{"d_model": 192, "n_kv_head": 1, "head_dim": 64, "d_mlp": 768, "norm": "layernorm", "rope_base": 10000.0, "init": "normal", "init_std_qkv": 0.0456, "optimizer": "adamw", "weight_decay": 0.084, "warmup_steps": 462, "batch_tokens": 131072, "dataset": "wikipedia_en"}
MLP neurons of a small language model. Each row is named by its layer, matrix (up: input weights) and neuron, and shows model dimensions 0-191. Each number is 500 + 40 x the weight over its row's rms, rounded and kept within 0 to 999. Numbers have three digits each.
Before each neuron's rows, "fires after" lists the tokens most often just before its 100 highest values on Wikipedia text that the model never trained on.

fires after: "\n\n"
L7.up714:460526523507471498490510539557504475460509478429487466490512498572501537507489522554466494532527496490527540500484510540434444465470528513502476536561573516545490445493495506431472468507518512513387550554435533428479507475465567557585519490490501504462505460572511482471532479472482461533498538447539506518449517526521487465573483438480570468560570527546474463510533464488533563510508510470465575476508416592528481596550511489526520553491505519520555467559502440529457498472523525553575495462479565492528541466528458522427548484515455435558459544421558470623477510481507490501

fires after: "\n\n"
L7.up446:489478519458492573569514549550504484498517439487529519528472512564499580495527480540466494584402511474499565448502529480462438510600502505522501548445537484556491505475522473515390515495473503446479559520474584486493533553534471528509539522529512518565516505479509479426480502439531494538489470513504571485499508449497472485542483457511545518546445478485513515531512519539531489470515534509426507496507415471490519518471539478520533524418447534533553501459507445436386566577500531513468501448485568497566577482396574475440472492522471529509504533456474497548562436531533456494

fires after: ".", " |", "|", ")", "="
L5.up547:490485463463478557556477546459444568449480537518501502416534622516482547506460536525501488398436525502463514527494584490478462429481488489607419498440520456585580476552497533455421443453502509493505487517416462504426536529502516487565485519496458429546588568505526493471521476536555515448511481552537475514479537468553512523461539538499525506477515471504466493460466502498442527454475517487502553481464453493482495524550560494497520548522455486454604537496484508458441475509462530506489489433489529471501547565471508530514535482525503497528547576477450453541501508540461547507

fires after: " |", "|", " a", " his"
L7.up78:500465501520548539540541461503456571508521522511519501459596518559512578470476470584417502514551489560505554452530476514496526484506572412546493483507555423556490519477484481533460526480489563554471550475462522525494496453521589465555516457539518348460529540517542540500496514474513510547485559466487578512544549440474479431575488517515400488516486491556445507514491543524529531470476459415545475461493509552491544449523508485555482490535544583495492458515501490532464510485507460501475476507500489553405510466487541515485552494511516446482431520433432476518501516522487543474

fires after: "-"
L10.up696:484475502460486492559466450522521461515467477490474487553460491544505520499430454584506486538457459451545518553419526481427522389474497537531449525473505516582532529485448529436568531513511524496467473490485455484468554483519568523531572590469422482543451551520522540481531491494541476520525498557472510490566533444477566471611509470372507479513506492516495593441503461565458484469485537483423498488517504454493480466488553503485581540489508544499493466443538516490457501499514484450507508437524491527517549533468528553520492430544457524449519527493491419541527497552472469431

fires after: "-", "|", " the"
L4.up188:505478484424493498526451470489458510485511501547497484531600506530476439476445532570529505470569472543556483457525570468458452352465474466509471539483522515610532551491532492483519515557497484549499479482482481587530551497418540554489505599490461452527509421489564460436494527555584535511526538563506553504453546440452510472565500531513458515471494502502528501447495438505443531525485501511476532545474461468437527558483486501533480521446497518448516513491515550545472476513524520525527486522517581492497443514420539559519538506538469525434576572503451475463477484531502495519

fires after: ",", "."
L7.up473:521513503502494509480412504554586496486508505492525548467583552434455461457470595543509440530475500450537501490445495490516461463532508523496473536479536473480476449516497471571492518514486539473425566513471510493489517498508467429517491446554475489467575517430520520536490480510503544548554479446502530527472521477505478528474511432414532526469493461512550454531478439577553508530538489462494502551439517502469552553531463450475455546497482521533544562459454533444399502478533488542574541429487463544481508510462496468464539591557539519520553529432478578583477534463424574483

fires after: ".", " |", "|", ":", " by"
L7.up315:505562424505505551497462580538450523462475523483484576536529556593423519472480544565491480529499561505515620464477521480450443540508545540477469497475452497556583483514556558476520487471519547535521517454504526516509564496464545521542499517469476456529560556523530460439515571485614493492452562528474526470422549439499538507495492502474463488479453516562466478449558488475454497470489520486464528489493535500469499534485541454483538555400509503437544493483455567530510496543519560561494509487493592401503531549436488533511495461480465469495510537520466482523498505576486535479

fires after: "\n\n"
L7.up337:410520544556530473545447430486472455514525545508528545545588495479452568518565457512477506461513536496451452489496530518545498546484501459552453509528533435485547457488501529514454502484496501470423467416482500569534457483484520477533483512542493424520524462471584554508501546471574534484485511498432518487467505492509485554597459473474477530505484543488543516457613466498451445504493532547450554484498492544434533528562555494522529552468501431437480526493420491479495505576549509536519493506488486442522484492464548553490540512491547511455534508461422481565432576579433517541

fires after: ","
L7.up394:487472516478510538505467450500492425424440513503490505525528538417499502459489512521517525465507457480502450504543500565550400494538503478535431545455536524485523456456547482535477518458505505467477528487509474552499479510481450473497446492524420457478552491570544519466541566500453567449502516506478576507513617453490495555485468515481540470529424497479465506467530418528481512570493466450577513442401533512511528551522474454511518508555518470533499565512447509508447537469549543491509473485469515503461482526535500468499481446552508524502516570371607500481550565527404533533

fires after: ".", " |", ",", "="
L5.up390:496538435454465635543475535568553560485502486493533549471465594572510500468493548559408498535454550532516516499455512467464495512497513520521425560470520481496463498546515559522456529438530508458491494478464543475488484498525512481528546577490500426535539557495512500526477541469500547395556457514489532454501593502492475489455510497423469537471501491437558506469469471491478520488469527522561574480440525515422484546556495508502511519504467488470559511536464455494448471526515482509509485456574565485476528551482525442454476500544407479569537476477547417481450484539462568517

fires after: "\n\n"
L10.up59:464506463492537543495444464540447523546518537510501530535528623528449498369537470515450473554474514451532462538549500538487474550517545464504516571514539540478509457436492522437496475510516558579424497507487482476525515452496471454561513497509521458494492561489551534511507439465557443472471442495484492543470482460458486507582532481445564437491435499575513478535462552470450532450436493524498556461434456547510513468527506529465565482446537553445545519483488483438479499469536449560489437469500579503540479459539518480445500409503446467501476463484550477535478540476485505571

fires after: "=", "History", " =", "Career", " life"
L3.up8:498489492446481516517495561571464485434483510484510481506562490515460545487565474523512457481510459478515431477519498490520460383538509453540456518436545484513544521423539437490585507467482451560463496505489425523484492507480514509575503513596443428532546520504553434443464536467489489584569559580507549563463568511425501459485472541489465508548483537466441492475462492508543459476443527538455472509501532464424587512469436449538517563508521594500498450477465434461482498552513457515467537440523488473508508497503532513526536481563463455468521528513451493498527540540494494431

fires after: "|", "-", ",", " |"
L9.up64:541519457564537558502515512474499563467554485543558520448493549475508489427481472521455505501382508487533496498436512538445531480435461412542491504497450426499535512492495534505519493411547531459538528587443507484484519407520552538503433555451431448487500528549517486500569464484517535453486462576479582584442551517515456458499443474486492426474477521434519549512484501504594472514506466527420543486489476535495480542508487500496562494500483482537543583457544507489563536547477535503525516476527494489500441585463430462497539492554461491487475572495480452481492480520487487532

fires after: " |", "|", "\n\n", " who", " Time", "-"
L10.up540:533498447520559496498474480469513538563438502460455468490473472525444553414547461515497497473464483496534567468496525489436498433556458405564519491553505536613504505516521446481506500484556498512442501498479537512515464414515477462473477573467467470546557455536561514441478449487445489523561503531481541613494462511472532527561404485494531462503515485539478519514511453441534493496473427539492506529480497559448508529446541467538448500558440497497465519498485558479448514506459556525499479500556580494456449522531460516538512361467546517477526504468519516465436527513449460538

fires after: "|", "-"
L7.up452:530453495585551590511525415511474542470493488514465475527524550491453497417513554501514461465473597464534576585492556511483575485465500517472428523483507438530485449491480457473479538526481510482474482560471525519542527522550513554483553509472463492450550488483492572434528491508477575464477486545520518507425496405532525556553576471484458425536500470427495489461505450565492501457476549495498495536490476478521481534540431522482525550430442605535530507470529562485501477437474492496543483518499517506493422478481469484436440528531497474592498553461503457569519500446515502496

fires after: " |"
L9.up265:508584448542454525502440569540522531511592525493465563426493526546514410501424478515540427509484445547495499510495528510461548521517516480479483440449509443514532447517580518547509551516498487541481481456498514509467520474461521539556447518498493495495524545466556565439529526528567563507488489459522556541459508556510490560424515564486453554544517518528504466462525504453493499494482489380513495459496466515505548552483506411546495491485508553474448536500454496528432447534553488432499563433510504549454597536497573625470518504495485501546468505504463470482498503485483549473

fires after: "\n\n"
L7.up371:508455504416477524520498499533430503473501521423479446525533507561469593521545470565426498561563474519506485454571511583498468502513505482491502520524605509568474485420548550504495460504467510570520530541488555489489479539491526575491501449478509508491525501514581463531505508471538447533507541511528552487530523519509505424503417504470551486499415434543442500519451448516466555464559493447498577473501469465410524479482512452501606570457473567492481480494471439503447485493534492526460509457423506479554480524523495463468556520505543562464506550507566430487481527446497520482

fires after: "-", "|"
L7.up507:510505445502461527522477479524415432538443518488485583493590416537468505508467547491532384492443544533478575518482491509437551532533452494511405548489515463504515471545511504557449489524508544507524505591485505538590528541466462486526466475529446479488544482472489465429570534460469526532565513476432526504412512484474487493565502499499496499536484490465504514447503471541484553478467493475465483541479434489591490504486502464510535570422515506493487562449494532514510564450485543525532523527530479519450501473514615512516540477447467492516514572494504464463456508597435563516

fires after: "\n\n"
L10.up593:557519416499529513539506525444476577546534483419469546442464510529529549482481534482525396488439402430497563463444514541461497461498538513538486514521505462547519464370484557539540506498501477491516447419532485494455500517538515441502470511468515495575476537504516578454575452472550515534422506535452505534537491457520490456525559541478599522462522499525458493480510468444526529414472470519500540539507425456461547516529487501530506501455536516533479518483500473556446538504594490532520534522527548547518469496534574515474537466499491475472456504484452520564450538539468560512

fires after: "\n\n", " |", "^"
L7.up735:411581403357485628500515554527543536431483459470562529424471522536540448521515564522555526542432495439514523461492567492433447536514511486524514488502479541530579500500550512505415462441496500543435432487472527512506574488452532541598515540525481457513522466551508500492469487473463500512485504546478508531495519455516489433468513515474486553519438488476504500528540493550534518443433486510500487545471478466425477491553497494565468506501500515501493526488538494574436565522493461547538476443507525494512554541513508529488522469448454478469445540458471505542464508493441505490

fires after: "|", "-"
L5.up320:540478497457507603598470492537485550532460440454531482447483520472472532417521474508511519489502467415459501474463513498532558456541460558467540490452458421452505465513475429490462470454469527509486492552523581549524531583423468454521512514469449462473510495502490503470451510586482516501525504515554484496510553522410516554508542478521521515423493513502571564502468451491506470485525516389496481584537407476522498484513477497508544532494477474559527487503538455424545549466533477510546511486531472455545464512523536489507544492467415470509506603489499501494501501627490536491

fires after: "\n\n", " conv"
L7.up695:474454553391499512498419545478490489481514546462484519553550545478457612498520485571462501489410473501485478464537535540620451444529527510562499487486560462509503460422561507482523470526441482442442521435545477613496557507539548524496525499562465493504501500494517512510435524513529428490528517434496515577448523502482522432506488498475529481479458476551502484495488507450528480472533528467483607436480518499484541508494458492501502513516493523476529519492490470411330520464513538577424467514501474487511548498497528453503525556510495506494446513492512498474465517505494486457

fires after: "\n\n", " In", " in", "\n", "In", " ("
L7.up76:456429470473524509490494509505450512535470453457460525518482519548460585528585497546494483489404457525545542491487500537522464441596443466572484474540467497587543535460536550412472455449575559510477497520592564544477540519536582464553490520512448414592524453455492526417511500517540539480512533532504485533487461441493517489558507527479525530466415485502475540488517497457490460483456465521459494423503419555461564492514501479546552487466483480519557524453482529514466479547536544511495507499514539480498545526505540568498588479511456537505524456492544458505482516540463462457

fires after: "\n\n"
L10.up182:479549470486415518532471538514454537518459468480497514466456539518462591419475506492476429517455501487515536521491548482384497416454510532577454571418477464544527474436553537511487533480528541570446568531484585463552468526493565528539465508470495488572520591500476431519477508520593501445508507518549476507494485515426472469540552479469601520491468492573513432515506446529462506538471512493465471506463475532478522518567502558493524524483549481543443500499467464503462496474515482536533513430450572482554460525495482562508487432490484454492556506463514433526503488520470554499

fires after: ".", "\""
L9.up101:487441414539530515544426499552524563471497479421490587523496511448450551411530491533457510512529486467607468514479538499489499461539535531509500513514516447522529512456503507523445467395443517488482494475462557535523548489491513476497512457488507451559498519509480529442508573462575491506559523435527476493438473511493466548486509465494444539418476546535510461527476488492465458497449511479465514482438424526486547504543470475510476551410486515571580493475438435488542482500472472539505512529452609480567576527480527577474489485506492506487573512507510418582488536489441493513

fires after: "-", "|", " they", " who"
L2.up327:431443471481485528538547477478470476495518539567528535479597495492486472515505550501556518516540489504519449494499513566504441479518439558513490528517518472496582537510529460508522505462477545480469539432451475594542517488475524518538496514547480530507490499535547537575510589499560541511546548484465476485505612485449519495505434537498459523412518511487494511490523547448463441459509554518437512498459541578599434514517472485480511507483479432505504510537436490515480451476495455584468522493468476540481463506499447477493477397456401387522531511473416461577474470526509526535

fires after: "\n\n", "\n"
L10.up297:503425521493459469546477475494452465558451486520518517528602499512489543415499459507462515440507504438553499522473558534445457458486442471556429477483460414548460500440490464550474568472514515544498549465432420511509509461545541515532467475510477491520552589482506469493552564466551428531516546509543516487477503487512465455606480498488482476413467553515486501432543503532494472451460499502493561428477525528450535560554517455455507521500502497463551502567479534497509443567464480551577512538516618508565431488526542557489504462475511536496453514526501489531482472518468526537

fires after: ".", " |", " of"
L9.up603:472508525455487449520496456493547545463526460532539503482542531520501463494458539529475459499505494492522489500466533458488567508531475439502461555532573525519507429460479519459474480417480537473471557476494463466545455468524506484566472530495525436477498566468530633480554527506516524484509554500638562489457523538493557484501508538501446536481476477453510425503514536528434540481534455503461477479528530553523553482549476490493510530426475495503480468437458537449447471446497482534539492462504513510475542485515463568420561489501543544424581498437542419570471439545479617487

fires after: "\n\n"
L9.up97:452446460495542505577481456513493515460558524469526538483512545499549535427550477516488472539494473506521513470502596504473422448480524435551460544565509482587470466454553568448515477472467548428469562492460509476449490483511552562551534565509487487594435577514507538552503498481512509510557547528515491556488457515433512443532504478475500516473549405485445411498483573454512534499574525496464525417489537489438563485458516543464493504511445423533532524497466515528444493478533495583496507495516546509541491522510513471458510528522472450449454459445483437458521552539494513556

fires after: "\n\n", " |", "."
L7.up98:499488442417566457508452514443452532498466490487491408502472633426499568474481573544401479469463489506523592479504528505514516445429487457500510513462484463525512444484528545496457513449501506491527544484510469494423575495454565470538557585512522482535508531543548534472555528539522553478461534566515537483490530493499531437496478401478484523509446506516553450515471502512473521504512510474454509449475491494462518511559496525480577521462518425474562497409497536519462463538518568561413524471457516431514534514538510489505523542524530532484516494457485415437466492459468491497

fires after: "\n\n", "E", "W"
L7.up747:489536513518482508563415532530453549535494516547486593522539527603490497511476518516508519437499513439495523422489483522385471532518443443487463437405519469557508457497505500492496480480493457487424522485565440510471561487530545581547485511533458445546556540526589515469461530509499452542531517548569495511452559495447512515568480526495470513533455476517582500527526465497471502483487453501437562494454461494428505477462404519498475491475503543479518481535435561503401478558441535534557407484555518514471550520490494527485573523550498501484505527511446496507478527525478479477

fires after: "\n\n", ".", ",", " Up", "\n"
L10.up10:501532430459506501550516442490514484503489506506545404436605472542463604482522512594465538564399482416483483465477515498504546443519448440499461530438494526559476533495532548572480460464548488527529462518481509522481452554533549521469483539529537518610528595493527495478461515464504521470606460487550476532514599493456478463487454539481437539480483541510562572477463524533550463445442511477519544545471481458550477472498436502493499480483482485558520504432479534471456552523480525554489529448487559488532468505473474442455530534496477517505541535477506462482483477480487500537

fires after: "\n\n"
L10.up345:439424490452478551577477484460517493573511507434462502545552511477496581447562543540453464448511473445510528494487560507470456503505476439560463522491514460530509509516511552491502504420448498473437612459446547500492492507492537523487527542454510477515559565490497484494547525496508497493557513489484597470459500502449525486453439504494474520470483523556492495546476540473450472457417462521505588494432479537467596534553477488497512538552451513478536505553470489469540452480477526593501453490442531477576473536472519482489476498569545569544522478511549439618456515485514468546

fires after: " in", ",", " of", " to"
L9.up274:549405497527488516556468448501549530556525522471505487494584519481461529467533474505383560516518492448479427488508499519540533466500564493536448534520565496505468460433472556589547551412537515448465473505425537596544477452490534529514513511489488438462502541528564560507541516452468569525559537443484479522515505456460539513530489503479510533518483465458485503461546505437440521539441422500525545476465523490568545537570410464529556444528497469470547495484491499477499442466562534570508478544495492556478561537476543505517539535488491477460475494437515481446489552500441532521

fires after: "\n\n"
L9.up150:497412461468493536523554514501557584541577498493563468436465495497462478534520510481511524530447446522571526521433558483422462423486491554542516528530483507605493450456448538497503468525495567466490488491446460511496498524442523556492466526476492513493514494497525551507579512460548498481502557481502490551518490528535547468533404418464391466515429392539443547476453557424466502511538467479515541456468498488501482526484528502490508541479480484548534528544465481497482480517500566536511503458563567454451477440498431472509535476575473453464537495525494547479448480486521512588

fires after: "\n\n"
L7.up281:485497497458473513560442440441414512531490512463375531508458541513478536444568552586416511452421498469517483446514575506503481433499556483525478514524522539545503447438507573544458498487487484463464522483465510461500515562446488513513558564520473423604520504439511559481477577490561546483485549542548537571489515478421475497464468508453502506470549506497464535471543529522496475512474513500517539478444431511489526570467557547492508558450472443492551480509477529488469470481555514559422536436464577478542511540516503533499480552492461482484483464459510453507467535457501480468

fires after: "\n\n"
L9.up152:504502479491541585582478523510479594466472458446511483484465541512532589494478501595532505561451431548522489519481580414452492470465469527565514565539519536506483525490556542421511471507526569530484489488457488489490509472546509496489540541578464442495511501453576546484484463490556468513544542547476551540526490475524486461494495483443533437516438543494494502478512474504468409540514477594522508482457506436493498546483514477445524515456501392485524529498529481532433483441536518493502506401491556521556452579549531498546493479575517531426571491520492479504457455465459504503

fires after: "\n\n", " Battle"
L9.up139:423457494533504494532509436526482514457468519465499442523522474547449552447513512451432483560501541476515509513499505458446431493483520453472523541501510473511542585471471469456494447473595592559435629535510499498526453530463536471487448457502474447569523501524513535532544489529481472507485558566610475533510495471465487462509443510462554470409546495566505521422487501566453526520485461516514529487448519562472507547497526524531535607468475515453504562505485508494515457558518579522509510548485517479483488506500496462494560396497506555518516541450503507448470511488426522440

fires after: ".", "=", ",", " and", ")"
L5.up189:495502489479437573509483493511479531437442508518449448401551558509495412476496574559471542482472480466519533482522481510516488483464477526558515511503493469487543543500497570468386447484435487485447578561439537551427563504480499486512554522521487450528539539479512509495505516533510522426565497488489481522501475494455472486509524459508439446469497552518512508497453490435503510489462484452537591462488434518496538575566559519495507552497504435504578586495477470486473452502483498546510487465453537517495565502599511500480485553516485484614513521471500392542479466497495596501

fires after: "\n\n"
L10.up211:416558522519502465510505559441487509500535501501470509544517531550472537447514418538470446540403481471511538468464524504350483477514485518601467516492466396522495511469516546460557545481469549511536537547384484487443516537500553493526500562452576428461494591571549484480465541462519454480545508522477459498455513469455524483564508484426492509484487407502511510478559500481461539455515468462486445520457472506528533565596575484470494562501499444508488522505463549509511516553515564550491498452522538500468479542500505471477522490491493496485533468471518468550460489501511544534

fires after: "  ", " |", " directed", " Case"
L7.up15:490418510476448537532465500534397514506484478467501509513519557573522536532502475523504518505477456463545567508552578478509482508525487556554477537475444487535524526471485527445542485377485535522510549520500510537492509527480533476511513461556487491568539562481538492470488532511583495499491523547547568488447517421499466498474499442480502540527333526515445485462508500533500498508458552534549509455515484502485458525465468514508586504442469511470520535494488544512424476562547503491416497479450536467517498499428498461455467531470544504415573563462476377523516535550486458491

fires after: "=", "-", ".", " b", " Time"
L10.up373:520480518489465494556484427479471425534497512463562482507540460535510552478497456548528556470519512494487574404473525475501504520499438463535502542487570573513519467562495472517519460449482429473422471470604476492533490523458526569505506540545401471517539474519509447549481503542472490452486531585439465511517519497478526507519490452473468501508479480517564576467449517447531535477469522606444511438440552542465514498492519442550533492466474481477475535518535545538496521513477500526549480581541592543487489531474568530494483567421474540472455516421546501507405509482474499437

fires after: "\n\n", "=", " Website"
L7.up591:446533531516510548497424512563520481498432533485506549504519504596448537452509520505492569575474490540527514393426473475452487418464464465534477489438510483487503451470458498485497426478531490468454538560474554509564526463449558478504576535465456487485500505503486474498542510523523500517562512487494543473484502491494517474563466344527415520536546487482585492496524479473495497467485496511478473491445469558448548495573572510529531487424451450471551530508451487485464515506493478570498440483486536509511508516485503563478504484568567489551531476434530545596453523502435458499

fires after: "\n\n"
L10.up280:558506419485493557552481449514494555484447472532462509469458510523478560439569504494494481431429527491507557497444554530427453488609576437532457466465572466539476439498546465498452425507574586535461560475437492454477486476494554494491414545477546431500559559508516460484564529473566486438495563476480490526482457490468487556548491539448468570473480505532557528504497512516459481509476502469501532550404467515515552548549451466455548523466487500524497504541501474508475482469458561587479418516474551485536502482470529516446500476521536455480512531513461486504510496464510459493

fires after: "-", "|"
L10.up315:546529511475478471481490481462520471516473497551522467484592552542457477457457516508472506547479538501492517504502538533437464411493442474584476447537570523517490504405501509447549486469488552486519541447540489502509492480518545503518416502450494490541484472494541510482505504377516525481469510554464518520517530508468454418469534515469500438459453479519491370444424529478480437519537509497468470496532474398560521460609516438548505524500496492489506557519500442486516483543468562567489506515551573526488462514483526481452628471532514472462512556467501469498499416529525510550

fires after: "\n\n", "=", " Prin"
L7.up504:458529480471444551569441578574498533487535492500472528550489483511460436528542524521507538529455451502542472522467467523462524513533464420597475535431560511548538515507490573418508513467518512524514479520419481481446516454491531473482542494516461437542614503567497482403501517441485483465532576535497466524453497469497481471557495506504467454586429482531516508502519521475479538393450537482548570507453463493460565477520510509535506534502457510454510464441491500573478519555558460505498509515501555484488542517491531476466514471540517470503503612462384480542516502467480514472

fires after: "|", "-"
L11.up392:579529538475506518494435394462545447489513553496522521475526526525498508468541571521464452553492491522480549442473488446466550469500434450486521514603514487504455424457468510505508551530513496518522493471490540478470525490535527471526469480504437462526559474525484568464531449478516538513568500522491493527522509523474485543542481463418489469505532534586446507481501526455534494404437488446443495516433506491522595504510533444579567471418432438533469514461510476534515565468505524491520551496546472581488452483574466555472515498469503556558508495470562551463436419532458539532

fires after: "-", "–"
L4.up719:510540489523525509574535478487490478434413514404582472499496518543533463371440447577586548510463497479529474488501484471535471428456535543527437518556491503575526489512471500521479542564542516503493476503472484500522517549450508532441486532584467461544542482513536524445513561454480514496526520545528545544418495450470500526558491457534509492492563421478498560455539495487490495463497487447451495448461482482528495453418532508495473445475478470463511502438521468475431461497543540502535521560513595518465508512559498460535541408539484547443559514482444472434495485490505451504

fires after: "-"
L12.up2:505432531519522503567492483475494476494482526508501492457534555572545478446484450587459496544495495481549550453491487548494543456460500532447496549507515538530506457467481501472491412441484569530561492582485461517529527447484526485554499516501480460505525531531586642433514442461541535513424561530563525466514529431408475536528537450469446454497471404565582536520510580487512488490522487551512484440483507501468503543525537536493564484437500530564508470474427507480504520515518518479521501427491539482519479462528548490478453456530537512520512488464495385451448512523478528496

fires after: "\n\n"
L7.up542:462494488466475617530423525518516501563494479521577542479580498541498525425483527541470453534487475486502508447468489519444461499461473510519401525509509424495502490433448511497481569511471464503523587554484482544561538517549510502480435580491480413482537545530530540477517588506501566525496533462432541446481527479525605519556500547537530490446471520472546503419475485597502570501457446514459523469459457477521514518533468455549549504472519464442520542490456467470525433608546501466490513492549526499507505503528489503509547536557471523535474513469504416515478539500489466498

fires after: " |", "|", " became", " a"
L7.up478:551541440442456515523464494489502530472563514525478520511483557479487560424486529444473505500490536503500555488441507518454525459566434525504475489456528452529503541496490613474496502509493527460409495455468522518516519521517518594569468545501468492521612477515546437403547508469533517491478482442519493510432526477468539476496459441537397528467437496584436536543452458426470537487514510537530551474543478534501524526542628470519495505525490585448542518513483487441478469548447529515499497499511520464437535470448523576463453460499490482493466509507521482493455525549510579484

fires after: "=", " =", "History", ","
L9.up478:521554500528537520512514533553517479490478457501487491557545511465498526442509454537441427504517475500550544448509529558518535450506548506505504542530476520452575489485446430481498531499509481441503470525534489454545509453463466499518533533557473461553527505545520483473439446451527481525477569499456564593464588541503487489540443552515475454468475492516476501489462444406468523482547525465464560422545487551508515594499478398462499602471558520496497512547521477478552505541483422459506563467503511495522453476502567500430548470422427431478467602467447479492540494479490522529

fires after: "\n\n", ","
L9.up310:490484470433476571538531475490501517507509528558481511527562557537452477508513542572537502544429461491544466525491515487509441442447483453515482469468532515521522522474573507480524503487538564495529524455491516469535507472497490514582433432482434447572570495565487542490532573513612522459494471593508514526462498536439556555469471514487490475566563449532457472450448479477504594523524508485514491480502445541497569473490543469525459496531482469518527512444385490524425526517569508575533526462415462485445472531521505516543488453466506509478530535454457436491421477560469504477

fires after: "|", " |", " transl"
L11.up219:551502439463432464484470495528455486569466490473446563429505489555473475422497496568498556486444434469510514475519560596487470517524528540513541503526509434538496471525491502524501566418451490555552463505493530539478512520472533496589448476476466542488557542580522504426471504510499539517538449484515527532521498468459509478547465495483459449517398584519540477445510515448513516469443468495444493491482475469476475468449508519528549475500525527553545542555498494599550484484493490510498524484489482519486573488514536521493502429536588463537428533498479414560423495514423574438

fires after: ".", "="
L5.up740:471507506465486595555486500573479500534401508503524436482457571541514553516574531491489484486490442509499457540498554464492523428513556452502438551557538463539499502485484470429469448414519557489541520503512553551493554487462490431583468552451521488546491569561552525427589534474520474498515435549486537553515472510516512412512508500513557489426479521522540468448473475516430518517455466519486552468461529496523501573496561476547552553434461483483449504476463520481455444491483462525476481492508533516493497530503432450474535529523446533461543510495383500502480491563454478476

fires after: "\n\n"
L3.up528:535486583511532595542496542528511485458509568503530517434537461474499505492628478568457504514412490440471521482505486565492493467519458420559473469469539436584558493452492514475479466472527508518483560544476537541529548510429431438455561571538498455559586532547530541486493546444501504480502541533473500505495541497433523484491422467509533488447497477485545466504493472516477559475426469531453513523443470526451497509515514507550511487419464453502597446439487505544469438573524513580515495495511588511505510492507574521494524488520469536469470533492508547528460505494462493514

fires after: "|", "-"
L7.up439:596517477496515580538495466552518505490548419524517503462513471559469522498497497514452507452480519440467534482524489471475477454501449468548510451522471492472526504432503480463452501543537561504537491510521565503518510525479545475496405485508447435595541520457527546470502531436526460525501476554539545519550469504427441524509533463471461478469495489545456495423445504500473513587498461448546486520537405500466508533473504466656532538535528478484512544563514547427479562479524533510599533504554507491485515468466558491514384527460445502523487548470557476464492505511543446480

fires after: "|", "-", " Nin", " was"
L5.up73:546475540544459529514484541526517422542530488417465464452538561442473496502468515506517534519465507560479507467464517559422534328472377559523505448461510458551558492480508569569453520523520519430476524463438455513524505518480533535495554537563390555486547549481526538466500531480537459563458511518502530558441514473520461532505491509526511503569522498453492523500466448510531506488501576452483455482473531512434461557474485499532535487493421537513462531484542367494494503469459532490550508456519514446503525507484511561486518498520530569492524526508509494544480501491494497529